config.yaml
n_layer: 14
n_kv_head: 4
vocab_size: 5684
bias: "all"
lr_mult_down: 2.0
batch_tokens: [32768, 65536, 131072]
seq_len: 2048
steps: 6877
MLP neurons of a small language model. Each row is named by its layer, matrix (up: input weights) and neuron, and shows model dimensions 64-191. Each number is 50 + 12 x the weight over its row's rms, rounded and kept within 0 to 99.
After each neuron's rows, "fires after" lists the tokens most often just before its 100 highest values on Wikipedia text that the model never trained on.

L8.up1471:54 80 40 35 62 52 74 35 44 36 26 56 44 52 41 49 60 61 52 68 45 62 64 68 42 56 62 43 35 56 57 56 36 44 45 55 61 60 57 54 38 45 55 52 54 63 26 66 54 68 44 58 40 56 56 39 42 57 36 56 43 43 48 34 52 83 45 55 54 47 45 58 47 42 43 47 56 57 61 62 76 57 53 29 42 38 41 61 52 49 49 63 47 48 51 63 58 42 60 61 55 54 51 33 35 58 56 45 60 52 59 41 40 52 42 47 40 63 39 66 63 56 29 36 43 57 55 56
fires after: " ", ".", ",", ":", "4", " |"

L8.up1272:36 56 38 70 57 63 43 40 56 76 41 47 71 31 25 61 49 49 27 48 67 60 52 34 64 34 40 53 49 40 46 59 68 54 65 50 71 47 37 57 23 55 65 65 57 38 51 46 47 53 43 53 61 34 61 40 37 69 71 47 72 55 50 57 47 52 48 44 29 67 52 37 51 55 46 59 55 77 37 51 39 51 57 74 50 53 69 51 35 55 64 51 49 44 34 48 43 28 35 55 56 68 46 34 48 45 33 50 35 36 44 38 49 53 58 38 48 56 49 44 36 44 31 31 67 45 53 47
fires after: ".", " ("

L11.up298:45 55 69 37 65 65 55 44 55 67 47 39 35 56 57 47 51 37 60 32 34 33 67 52 61 68 65 31 56 60 37 59 55 49 58 39 63 18 71 60 37 66 42 59 52 47 54 56 48 53 45 69 62 36 43 18 56 42 64 48 71 50 49 51 40 34 63 29 54 55 77 56 41 65 37 57 47 39 43 51 61 44 58 42 47 54 47 57 41 36 48 47 51 46 55 65 61 42 64 32 58 40 48 43 59 56 55 57 53 34 51 44 37 57 58 52 58 47 39 73 38 59 57 59 38 54 33 79
fires after: " ", " of", " the", " total"

L11.up545:61 56 49 42 26 40 79 43 40 48 56 50 59 39 68 40 39 43 58 42 62 57 30 43 35 51 57 48 53 72 52 40 38 58 32 50 43 53 48 51 43 47 47 59 39 51 52 37 56 58 53 70 34 54 89 43 52 44 53 31 47 54 54 33 56 82 50 32 48 29 72 43 45 42 37 33 68 45 56 39 64 36 68 48 43 66 26 43 47 38 66 53 49 53 69 40 51 69 47 53 50 37 65 58 47 46 33 50 45 37 66 57 44 45 69 44 44 60 54 25 65 26 59 44 73 59 51 42
fires after: " ", "–", ".", " |"

L8.up1731:61 19 45 28 50 55 56 61 64 53 45 55 51 42 72 17 60 51 82 66 39 34 46 35 41 52 25 62 46 56 66 44 49 20 47 66 36 35 55 28 25 62 36 52 42 54 38 52 39 26 54 55 56 61 63 67 43 74 61 50 53 54 48 61 63 63 64 51 42 55 42 52 56 45 52 63 50 51 41 44 47 33 64 46 42 61 60 43 27 74 50 52 70 28 59 71 57 50 32 45 68 54 58 55 46 62 56 42 53 47 47 58 51 52 43 54 55 58 41 72 61 53 48 40 62 37 54 37
fires after: ",", "\n", " as"

L8.up866:65 45 62 17 24 64 34 61 54 51 45 38 52 35 32 52 75 50 54 44 73 43 53 29 44 64 53 61 27 75 34 78 43 67 53 23 52 81 59 32 45 36 72 55 59 43 47 68 46 40 52 46 63 55 38 68 63 64 44 55 58 54 31 54 73 53 53 43 65 75 53 43 46 42 40 51 53 33 47 64 42 56 38 57 46 57 42 53 41 52 56 56 33 34 57 47 45 58 25 48 52 56 64 35 59 50 46 53 48 53 48 55 50 47 66 57 53 68 42 49 43 60 56 37 57 35 62 64
fires after: " |", "-", ")", " mm"

L8.up1277:56 59 53 52 61 62 68 35 51 50 50 55 46 43 44 30 26 55 62 62 59 48 50 56 30 59 56 38 48 40 37 53 55 46 48 57 76 50 41 61 32 55 46 37 51 42 57 56 27 41 55 33 61 81 82 45 58 53 36 69 72 55 33 63 40 55 55 28 45 45 64 72 48 58 56 64 49 52 63 22 35 70 45 50 65 51 63 40 52 69 57 71 40 50 32 50 52 53 58 53 63 50 63 32 59 60 42 55 43 58 54 65 50 50 25 42 56 37 70 51 56 59 50 35 57 36 26 34
fires after: " ", " on", " (", "On"

L8.up1740:57 47 56 61 39 53 60 49 41 54 48 51 48 46 26 47 24 32 58 38 58 67 69 64 63 46 52 50 45 65 62 68 42 51 53 59 52 58 45 27 50 43 46 55 53 33 56 51 44 41 61 65 61 45 38 47 49 76 64 43 52 59 55 64 50 46 52 46 60 55 47 71 36 50 47 50 44 50 56 64 52 35 40 45 63 46 50 44 65 56 34 57 51 29 63 51 47 50 59 57 37 75 64 38 47 35 73 44 69 45 43 79 48 46 60 39 66 47 50 55 55 41 37 59 60 77 59 56
fires after: " the", " a", " an", ",", " m"

L8.up241:44 53 55 71 39 59 54 54 34 49 32 62 33 51 32 38 66 42 31 60 53 53 41 68 61 57 52 55 50 57 62 48 61 54 62 47 49 41 43 32 50 76 44 59 32 52 47 46 61 48 46 45 53 72 53 69 50 47 46 47 49 45 56 66 31 12 44 57 48 50 67 41 49 23 60 48 56 40 48 30 63 52 59 73 41 50 56 63 30 43 67 66 58 51 62 51 30 63 27 78 70 40 55 57 34 49 40 56 49 48 51 60 44 60 73 37 45 52 66 28 60 78 35 47 64 64 60 55
fires after: " ", "|", "1"

L8.up829:53 83 49 66 56 38 39 35 49 68 31 39 35 60 48 60 43 59 52 51 42 59 59 59 49 54 59 62 64 45 72 63 49 14 31 51 46 30 53 62 46 49 42 56 54 54 65 61 67 50 41 55 64 60 31 37 72 42 52 50 42 63 74 48 52 39 52 61 25 66 69 71 49 56 48 40 31 49 33 61 41 40 51 70 55 44 37 64 61 55 45 38 45 51 60 50 50 65 80 37 55 52 41 41 47 44 63 51 49 56 55 62 68 63 60 68 51 71 53 49 44 38 42 41 49 61 51 60
fires after: " L", " l", "L", "l", " var", " V"

L8.up1319:48 64 50 30 46 37 41 47 33 67 56 21 49 41 40 60 47 71 51 16 35 56 51 40 48 69 27 64 48 52 50 78 41 35 71 67 52 22 54 42 44 73 67 46 53 55 59 53 53 67 56 65 57 58 44 47 38 47 57 48 63 46 22 64 48 61 37 54 64 56 37 63 42 38 55 72 70 44 28 46 56 14 63 41 43 52 75 44 58 59 44 53 51 54 74 60 65 68 45 29 45 49 42 43 80 44 59 48 58 39 44 41 71 59 47 57 54 35 44 48 52 35 51 52 23 56 49 66
fires after: " |", " "

L8.up1533:45 44 43 44 68 47 67 54 68 63 41 31 46 49 26 62 54 58 37 46 47 61 55 18 48 41 68 50 37 57 60 72 63 49 61 43 47 47 46 60 54 66 57 39 45 67 24 65 51 62 43 51 47 70 55 58 42 56 35 39 72 46 30 68 68 48 64 50 43 42 53 27 35 42 46 52 33 59 41 64 32 57 41 44 44 60 26 61 41 48 59 46 35 26 46 40 55 37 50 39 56 56 52 64 45 39 38 56 39 59 34 56 58 40 39 58 58 39 57 49 56 45 53 50 45 37 60 56
fires after: ".", " °"

L11.up1738:51 60 54 63 54 57 52 23 55 32 58 41 63 48 60 54 44 50 45 44 56 72 36 55 38 42 45 76 69 52 83 38 59 33 52 50 61 56 43 51 33 50 39 52 64 37 52 51 63 55 61 53 24 38 39 59 62 43 71 46 56 34 42 68 52 93 55 35 42 67 58 61 53 42 43 47 58 43 48 52 84 50 44 44 37 44 64 52 43 65 56 43 49 47 55 48 54 75 51 53 49 23 45 37 69 74 44 46 45 46 50 52 53 56 57 50 64 64 64 50 47 30 50 45 70 49 43 63
fires after: ",", " ", " .", "."

L8.up1190:35 27 54 39 67 40 69 49 48 49 58 49 29 57 24 57 57 60 40 62 54 51 64 36 49 45 58 54 61 47 64 47 46 44 49 50 28 37 59 55 34 66 78 57 63 56 55 48 47 32 63 62 44 46 73 63 38 55 52 64 54 51 47 39 59 54 74 45 56 61 46 34 61 57 73 66 48 40 75 49 61 63 66 49 33 57 60 56 39 37 53 36 40 58 25 41 49 53 55 46 55 43 42 45 43 48 44 56 37 64 66 64 39 71 36 62 47 45 40 68 42 58 47 55 56 36 52 40
fires after: ".", " \"", "e"

L8.up1479:51 56 59 41 33 40 70 33 36 24 55 53 43 59 53 46 39 32 92 59 61 50 27 39 35 36 46 45 25 50 43 67 25 49 47 54 47 47 32 54 55 47 54 59 50 57 41 40 44 36 54 67 40 44 45 63 73 50 57 56 58 42 28 35 28 60 53 52 59 47 64 71 44 47 55 27 42 59 62 47 87 36 40 49 63 43 52 61 57 52 52 42 46 51 42 32 31 67 39 52 63 65 57 51 38 52 67 42 56 58 55 43 66 64 59 57 32 42 47 68 50 65 54 37 51 46 53 66
fires after: " (", " ", ":"

L8.up199:49 61 38 54 50 54 38 38 47 54 37 51 39 58 61 62 52 50 58 66 26 54 53 44 50 49 43 60 53 27 43 42 53 45 48 67 66 56 39 38 34 54 54 20 41 49 42 63 50 47 38 45 47 35 32 55 73 70 73 26 55 56 66 71 68 47 48 48 46 57 36 58 41 53 44 59 32 62 36 60 51 46 71 78 66 35 52 28 63 45 68 48 57 41 55 35 44 46 39 46 37 44 38 64 58 67 58 45 19 51 45 33 73 64 47 43 30 39 58 35 52 55 68 33 58 47 31 63
fires after: ".", "L", "els", " F", "M", "F"

L8.up547:55 58 67 48 41 41 65 58 60 45 65 76 45 59 59 62 65 13 67 66 42 51 33 48 57 47 34 55 32 45 45 63 35 47 40 67 56 83 57 45 70 77 52 53 53 50 51 67 42 32 35 25 45 56 29 44 50 41 39 54 52 66 45 52 30 43 54 57 40 53 30 39 44 54 52 52 51 46 52 66 50 47 44 49 40 53 63 62 41 31 62 29 55 49 29 45 35 66 43 45 46 42 49 52 43 56 55 36 46 50 75 51 54 51 57 44 28 50 21 49 48 45 51 47 41 60 42 27
fires after: " C", " G", " D", " c", "oc", "-c"

L11.up1360:47 47 61 50 45 44 50 38 50 58 46 47 53 34 46 63 37 54 64 36 63 59 62 42 50 44 54 49 47 25 52 57 41 41 51 49 38 54 31 59 72 54 63 63 35 53 48 49 51 35 45 57 43 48 61 53 58 64 48 58 60 56 71 32 47 54 50 66 50 33 66 42 64 38 37 62 58 57 53 13 45 34 56 38 57 44 69 44 57 34 50 81 45 48 58 48 66 59 50 58 58 38 31 58 36 62 43 19 42 48 61 49 54 57 60 54 45 37 28 51 53 48 61 43 56 69 43 72
fires after: " ", ".", "–", " in", ","

L8.up169:46 41 53 47 58 61 51 69 59 62 51 45 42 41 49 68 52 49 54 65 23 47 58 32 48 50 63 35 51 59 42 45 38 57 54 50 54 32 56 45 52 59 79 49 57 49 52 37 56 45 39 40 63 50 49 49 47 49 46 46 41 52 42 55 28 47 64 38 38 78 42 55 50 43 36 64 47 36 44 52 80 58 65 38 53 57 62 62 64 55 45 47 36 40 41 57 42 68 34 45 50 64 45 52 60 42 54 48 47 37 46 41 49 72 75 52 63 48 53 58 64 41 57 60 46 43 54 59
fires after: " |", " "

L11.up252:48 52 50 69 48 41 72 47 50 57 60 47 52 54 54 52 49 48 41 45 42 45 49 61 40 39 48 33 42 36 73 37 46 47 60 30 70 46 36 48 54 59 41 69 75 37 56 38 31 31 54 57 42 46 29 53 62 55 50 59 60 52 46 49 47 47 49 53 16 49 37 64 74 38 62 57 53 51 57 53 60 41 44 30 56 57 53 30 34 31 39 61 55 53 55 47 52 32 51 68 55 36 34 37 46 72 58 49 41 42 38 63 48 25 50 51 33 55 37 51 68 39 61 65 67 47 50 63
fires after: " ", "/", " (", " |", ".", "\n"

L11.up1749:48 49 66 52 41 49 59 56 73 62 59 47 39 36 42 35 34 49 34 48 54 59 44 39 25 41 65 38 55 59 59 23 63 45 29 36 52 34 61 58 62 63 45 49 71 36 37 53 28 55 75 48 53 62 37 25 48 49 43 53 24 47 46 58 52 70 73 55 67 57 55 67 54 54 55 53 42 48 63 44 43 44 42 71 43 34 72 61 34 65 08 42 58 43 66 55 26 53 34 39 49 37 55 43 51 47 39 34 42 67 64 39 62 55 27 42 37 65 58 49 49 41 36 41 46 57 51 46
fires after: " |", ",", "-", ")"

L8.up643:56 52 63 34 53 32 49 53 54 47 43 51 51 66 61 37 72 63 32 74 41 56 52 67 50 51 40 55 50 57 85 62 57 54 53 59 50 44 70 30 41 73 43 45 37 60 34 69 38 38 50 48 76 67 42 70 47 42 67 40 55 31 49 36 39 50 53 59 57 77 36 56 58 53 42 63 35 36 34 34 51 55 27 41 48 47 38 29 41 46 56 60 55 57 67 38 44 25 33 67 64 65 39 53 60 50 45 32 46 60 67 56 49 46 46 41 45 77 48 39 70 72 50 56 66 56 70 48
fires after: " ", "|", "\n", " un", "–"

L8.up1097:46 57 61 23 53 47 56 48 50 66 60 52 42 32 33 26 33 57 52 33 48 65 32 78 68 47 37 45 41 52 50 46 24 46 78 56 44 44 46 43 43 50 62 36 60 61 64 61 49 60 41 62 47 36 46 59 44 56 45 63 44 70 45 74 44 55 76 40 46 44 40 50 24 41 36 69 70 43 52 54 58 51 58 64 56 43 68 65 42 41 41 44 46 50 50 48 34 39 61 45 38 38 16 32 72 43 33 49 55 39 57 42 70 29 62 40 50 57 61 62 51 51 65 63 51 44 37 40
fires after: " |", "|", ".", ".\n\n"

L11.up1788:56 42 59 38 26 76 49 82 41 44 53 50 43 53 55 50 54 35 53 52 58 45 49 67 55 76 36 52 48 53 77 44 59 54 50 47 59 49 43 50 71 43 52 64 64 49 42 55 54 48 55 40 36 29 46 21 65 38 46 56 21 40 54 33 63 65 41 38 58 45 48 35 71 56 53 48 53 38 42 47 54 63 70 45 71 50 40 92 54 58 47 34 55 59 40 51 53 38 43 38 56 45 20 64 67 59 39 42 36 49 52 53 35 57 45 67 57 33 58 67 38 59 67 47 37 57 43 42
fires after: " "

L11.up1713:31 30 41 50 67 42 49 45 49 60 35 28 30 43 48 61 26 54 60 43 54 54 64 54 86 42 52 65 51 55 41 52 56 38 57 44 76 53 46 41 47 27 61 39 41 49 41 48 72 44 66 40 59 60 66 62 44 36 56 37 53 39 46 62 35 41 31 54 40 50 26 31 54 48 43 40 57 55 45 36 45 50 45 49 63 55 53 40 66 43 48 45 66 85 35 68 47 53 53 54 32 33 47 41 56 54 42 48 37 44 59 63 43 48 63 79 56 59 34 45 35 53 73 38 47 67 49 67
fires after: " ", " the", " to", " S"

L8.up1819:71 57 52 67 57 43 38 32 54 54 57 68 68 52 50 27 38 46 44 32 39 55 55 54 42 55 31 48 64 40 27 71 49 57 33 59 59 43 54 49 31 28 48 45 50 44 43 31 44 30 56 68 42 68 58 67 63 32 20 44 63 74 50 45 61 37 30 37 49 62 61 45 56 47 51 44 59 58 56 46 52 48 38 55 59 43 43 40 59 82 58 49 49 31 68 52 51 65 59 50 49 49 64 48 71 54 45 62 54 52 46 80 69 64 30 43 36 48 62 70 51 48 39 44 48 27 60 63
fires after: " El", " el", "l", " more", " L", " r"

L8.up1271:55 68 52 24 43 49 83 63 79 41 56 52 47 40 64 76 48 41 46 49 51 61 53 42 50 47 52 37 49 50 55 61 36 35 55 58 45 39 46 55 60 62 53 65 44 61 39 43 46 50 55 66 34 64 27 67 56 58 73 57 50 66 44 48 36 42 54 60 44 47 49 42 51 65 45 56 54 48 33 49 46 41 56 50 52 48 50 45 31 51 47 19 58 47 50 29 47 70 58 45 47 38 54 67 29 55 52 30 54 42 57 37 28 39 57 71 59 24 37 36 58 46 55 63 30 58 44 43
fires after: " G", " R", " H", " |", " D", " B"

L8.up1211:30 71 48 35 55 45 50 41 44 46 48 35 43 53 54 52 53 51 48 66 57 20 57 48 38 53 39 50 56 50 53 62 35 35 69 38 38 36 60 49 58 57 51 70 48 71 55 41 52 49 60 58 51 50 46 72 54 44 66 72 64 55 46 42 49 31 54 61 60 62 51 79 67 40 43 76 28 36 50 50 45 31 35 55 40 42 61 59 64 68 42 67 57 53 46 72 42 47 31 67 50 34 67 35 49 45 39 61 36 38 38 77 77 52 46 69 57 45 64 37 39 42 41 55 42 46 56 56
fires after: "-", "\n", "–", ":"

L8.up1633:53 44 44 74 43 43 41 54 58 69 41 36 54 74 44 30 49 50 49 43 40 40 61 59 48 55 44 30 61 42 56 55 47 43 47 77 80 63 54 53 53 56 56 56 43 34 52 55 49 34 65 49 39 48 25 49 55 55 37 37 35 34 53 28 52 68 39 34 51 36 43 55 40 45 47 63 65 44 72 43 47 46 34 38 48 38 47 57 39 48 49 55 50 45 35 59 51 49 52 51 70 45 45 58 51 55 60 45 36 49 73 37 38 80 46 52 47 62 34 81 37 42 39 45 48 62 58 53
fires after: "201", "200", "199", "202"

L11.up1964:40 39 56 51 50 59 43 33 56 47 41 54 56 65 43 37 62 28 61 17 60 61 55 49 57 53 46 47 41 60 56 52 37 44 37 54 46 57 50 47 58 38 37 45 67 54 59 47 50 58 61 36 38 49 92 31 58 59 49 42 61 74 39 62 29 65 50 39 25 42 66 37 63 50 45 70 36 41 77 47 50 40 54 67 45 58 38 63 52 65 49 65 63 38 40 37 47 73 42 62 48 42 61 43 55 40 43 53 41 45 58 49 40 37 53 62 63 62 49 62 67 50 59 43 62 45 58 67
fires after: " ", ".", " more", " (", " played"

L8.up635:44 50 53 34 52 58 44 19 32 46 37 46 46 52 46 50 59 28 49 73 42 32 53 49 36 42 44 58 52 71 38 47 54 49 48 61 49 46 47 59 03 46 66 58 41 50 42 53 40 55 29 43 75 45 77 46 56 65 45 52 44 56 63 53 52 48 71 54 44 53 45 53 42 39 64 39 59 43 47 51 60 53 51 40 44 59 45 55 42 45 68 51 42 36 38 57 59 48 62 47 54 46 46 51 43 44 42 49 59 34 46 47 45 32 62 54 73 56 61 53 37 47 31 59 65 70 71 53
fires after: ".", ")", "|", " ", " |"

L11.up1370:76 44 63 23 40 63 53 47 30 37 61 55 59 43 35 38 50 68 42 51 29 37 40 47 51 50 50 56 52 47 66 53 73 70 36 37 75 65 53 46 49 52 54 38 41 58 66 53 53 18 59 33 42 48 21 25 43 50 57 66 41 39 60 49 50 49 64 36 42 71 64 10 41 49 35 59 53 60 41 60 65 64 40 33 35 42 38 70 37 61 40 69 39 55 78 45 22 06 41 46 35 45 48 58 47 68 42 60 47 49 68 51 68 49 38 52 21 87 63 55 50 51 41 54 50 48 68 42
fires after: " |", ")", "|", "25"

L8.up674:57 68 74 53 61 36 36 66 40 48 64 57 38 49 36 44 58 57 39 41 41 64 47 53 73 28 51 62 60 48 62 62 62 84 50 52 48 47 32 34 74 63 50 57 53 29 56 37 60 56 49 50 52 49 38 30 39 48 67 52 49 45 56 69 32 38 52 62 46 56 50 32 49 47 42 61 50 49 60 45 69 17 50 35 47 45 51 72 27 68 54 54 46 35 82 59 50 55 34 61 57 69 44 50 37 41 61 70 43 90 56 72 41 53 56 53 27 52 56 41 37 53 50 49 51 67 56 52
fires after: " ", "|", "1", " |", "–", " Team"

L8.up936:35 49 52 52 66 59 48 63 39 55 43 30 76 56 38 52 48 43 44 48 38 50 33 26 47 40 41 55 43 47 39 57 62 55 44 53 54 44 48 32 53 30 67 41 57 53 46 72 56 44 59 42 60 66 36 43 39 57 70 71 38 31 44 59 52 62 70 52 38 39 58 50 33 58 49 55 15 48 45 54 39 75 44 36 70 63 33 28 74 65 55 30 61 54 30 60 49 38 42 42 53 45 46 41 45 29 36 50 47 58 48 32 57 61 57 49 77 58 55 33 66 52 44 62 47 62 57 60
fires after: ".", " N", " U"

L11.up431:53 59 70 48 29 52 41 56 50 39 61 40 35 57 51 44 82 34 53 49 56 49 50 46 33 50 43 53 52 48 35 56 47 46 65 61 14 61 39 57 38 28 55 66 34 58 39 45 47 63 25 37 61 40 65 39 60 57 28 55 72 58 51 44 37 67 54 63 38 42 36 51 45 82 53 62 43 42 39 48 58 58 73 71 62 21 35 29 39 73 30 46 38 38 54 47 48 67 46 47 57 48 49 60 28 52 43 38 57 49 51 55 31 43 66 26 50 52 41 54 54 48 52 39 43 30 21 52
fires after: " |", ",", "-", " and", "US", "|"

L8.up1837:44 74 39 31 47 53 65 29 37 69 48 36 33 50 55 45 34 64 30 45 25 57 47 35 35 30 45 43 33 63 39 49 52 46 46 50 45 58 33 65 30 58 35 46 57 41 45 49 36 66 37 53 42 49 50 34 62 51 58 50 46 35 55 48 64 66 64 45 38 71 61 38 50 21 44 63 57 53 66 49 68 53 31 37 52 51 56 57 46 56 48 53 67 39 49 35 58 39 46 63 61 58 52 61 46 68 45 73 49 49 81 42 32 50 24 56 53 36 57 67 63 43 68 42 55 54 68 31
fires after: ".", " .", " +", "4", " −", "6"

L8.up1464:46 49 51 28 41 43 45 50 62 53 28 60 51 50 27 63 34 52 58 36 46 64 56 32 55 64 49 38 36 61 46 41 35 42 43 66 57 61 50 78 76 49 42 52 49 58 46 31 51 63 69 25 72 51 55 43 56 32 60 31 35 69 66 34 28 21 23 49 57 46 26 48 80 60 36 69 53 33 09 10 60 48 66 33 46 59 58 68 57 39 52 38 60 78 51 58 53 39 62 31 56 32 56 34 52 68 43 49 59 45 52 48 40 38 54 56 56 36 52 69 39 72 65 41 43 64 30 49
fires after: " ", "."

L8.up386:55 69 52 61 61 28 48 48 50 42 31 47 35 44 53 51 59 65 54 55 51 57 48 48 30 44 63 54 62 58 54 59 48 49 68 30 61 74 17 50 55 60 34 64 44 20 90 40 42 57 54 55 53 39 40 41 37 41 33 50 37 59 58 54 57 42 57 51 33 57 30 29 60 34 30 44 63 36 47 44 57 68 35 56 75 48 43 48 35 60 44 57 31 35 94 45 24 48 49 70 58 52 37 43 27 55 44 56 46 70 50 61 43 48 49 59 48 46 65 47 48 47 51 31 66 46 51 63
fires after: " ", "|", "1", "-"

L11.up258:45 37 45 50 29 51 33 36 62 60 55 50 61 42 53 69 70 68 38 64 65 38 64 40 36 53 52 37 47 81 56 39 63 65 35 40 42 40 66 73 51 38 46 58 21 55 57 35 60 43 58 52 50 36 38 52 45 65 35 23 59 67 41 54 60 73 70 72 44 48 49 38 53 63 46 45 79 57 72 58 44 58 77 57 44 47 42 49 44 88 48 39 39 55 67 54 38 39 57 53 54 57 50 53 50 50 47 59 48 41 37 43 48 44 44 75 60 26 44 49 49 49 36 49 58 52 48 56
fires after: " |", " F", "|", "o", "A"

L11.up2185:43 48 55 68 42 23 41 68 53 39 52 57 50 39 40 52 36 61 61 53 51 60 57 74 28 45 55 70 62 51 59 50 63 44 56 28 49 43 52 47 46 32 36 66 41 28 89 40 45 42 44 31 50 64 34 55 74 54 54 57 66 44 33 42 59 37 41 41 46 50 44 56 45 70 37 51 60 58 81 69 61 61 59 61 57 44 34 70 68 64 68 57 58 52 68 61 63 59 47 58 37 59 36 51 42 60 64 54 53 30 52 35 70 64 50 54 59 51 46 57 29 48 35 43 64 52 53 35
fires after: " |", ",", "|", "-", " \""

L8.up1090:43 31 47 31 33 46 63 63 38 62 32 54 42 43 32 31 47 57 62 75 49 63 48 39 26 70 48 39 60 50 71 40 52 39 59 64 25 53 59 33 52 67 55 54 61 42 47 26 62 37 24 64 47 58 66 42 28 55 51 53 55 66 57 49 56 39 59 41 29 38 57 43 50 53 57 50 44 78 67 42 63 41 65 38 46 61 51 39 44 64 39 34 46 45 61 41 58 56 35 66 56 61 55 65 53 46 44 65 43 53 66 72 42 34 51 39 56 53 28 54 47 58 52 52 69 45 34 35
fires after: "\n", ",", " at", " |\n", "."

L11.up438:45 32 50 62 41 48 78 46 52 42 57 44 44 41 35 50 24 69 42 39 59 35 78 30 55 72 47 26 52 41 75 37 67 22 50 16 48 42 45 58 47 46 68 47 48 57 47 37 55 48 61 44 55 72 49 61 41 68 63 66 40 57 54 40 57 44 58 51 28 44 61 56 40 68 66 55 47 49 50 29 35 60 45 55 45 54 47 43 58 70 54 34 63 63 33 61 40 40 73 38 58 56 41 50 57 63 55 60 42 51 49 61 36 39 47 44 66 42 56 44 52 48 58 63 61 57 57 62
fires after: " \"", ".", " ("

L8.up802:59 53 51 40 71 48 56 34 60 72 56 49 52 61 61 63 49 62 62 50 49 55 66 38 65 59 37 60 48 38 75 62 67 47 88 39 52 45 47 55 58 70 44 56 49 56 64 60 39 46 32 52 46 40 62 52 63 80 52 43 52 46 48 70 60 46 47 62 42 48 59 51 63 69 32 64 50 39 28 43 38 32 46 57 48 35 69 53 72 38 60 41 63 28 45 38 58 27 56 64 70 46 60 32 56 36 37 39 34 66 49 57 53 48 53 63 27 52 53 59 44 63 47 34 55 42 49 44
fires after: ".", "\n", " ob"

L8.up2054:34 52 61 56 60 41 54 47 66 52 67 51 68 55 49 37 38 57 48 64 32 45 53 29 57 55 55 47 51 47 65 62 58 45 54 69 51 37 34 73 36 52 61 50 49 37 72 42 41 57 46 61 50 40 38 47 55 27 54 50 40 66 58 53 33 30 38 53 29 58 53 59 47 53 42 42 67 50 39 48 49 64 46 63 50 46 47 51 55 84 68 60 46 50 40 75 52 56 32 26 43 60 30 52 77 29 50 39 80 38 56 64 64 38 61 69 40 47 68 49 44 41 60 45 36 42 28 50
fires after: "il", "el", " L", "l", "ul", "le"

L8.up338:61 61 32 61 50 47 46 45 41 54 73 46 51 49 54 60 42 69 55 60 44 58 70 66 59 45 39 56 33 57 36 52 28 40 73 32 54 77 37 44 56 52 81 54 64 49 62 47 68 39 38 65 59 29 57 59 34 60 61 53 75 48 68 51 39 45 34 32 48 53 46 46 45 70 35 54 54 71 45 40 41 54 36 69 74 77 47 45 66 41 44 54 76 51 57 48 37 43 42 58 46 44 49 40 36 57 66 36 54 48 48 50 58 49 62 39 53 43 74 54 61 58 46 59 52 62 31 50
fires after: " the", " The", " m", " p", "The"

L8.up853:58 60 63 50 53 58 43 56 48 57 45 28 53 26 72 45 44 69 47 42 33 53 51 68 59 42 49 50 53 60 53 45 61 35 44 53 58 50 59 69 54 46 38 43 56 31 38 71 41 52 64 38 40 43 29 35 56 50 47 54 64 38 66 46 56 48 27 65 74 43 54 57 60 42 43 59 38 69 45 65 27 63 50 43 21 35 44 48 39 47 25 43 34 75 58 49 56 59 51 59 57 35 60 50 50 59 73 45 39 67 40 19 45 68 55 56 51 55 44 46 34 62 47 61 37 61 62 38
fires after: "196", "200", " In", " in", "201", " Mad"

L8.up243:56 58 63 83 40 63 58 47 70 52 39 38 56 42 59 30 37 47 46 33 56 59 42 51 40 60 56 47 16 49 51 50 53 42 54 54 52 34 62 63 56 46 55 35 50 47 46 49 54 40 54 23 39 51 59 45 64 36 58 24 58 52 34 45 45 58 32 27 52 56 53 75 53 35 53 65 42 62 52 42 50 59 35 58 46 46 45 57 50 61 61 34 60 57 36 38 51 45 44 36 73 43 55 49 48 48 43 83 47 59 54 33 50 51 55 35 41 39 29 78 56 70 48 51 40 46 33 64
fires after: " his", "'s", " (", " her", " "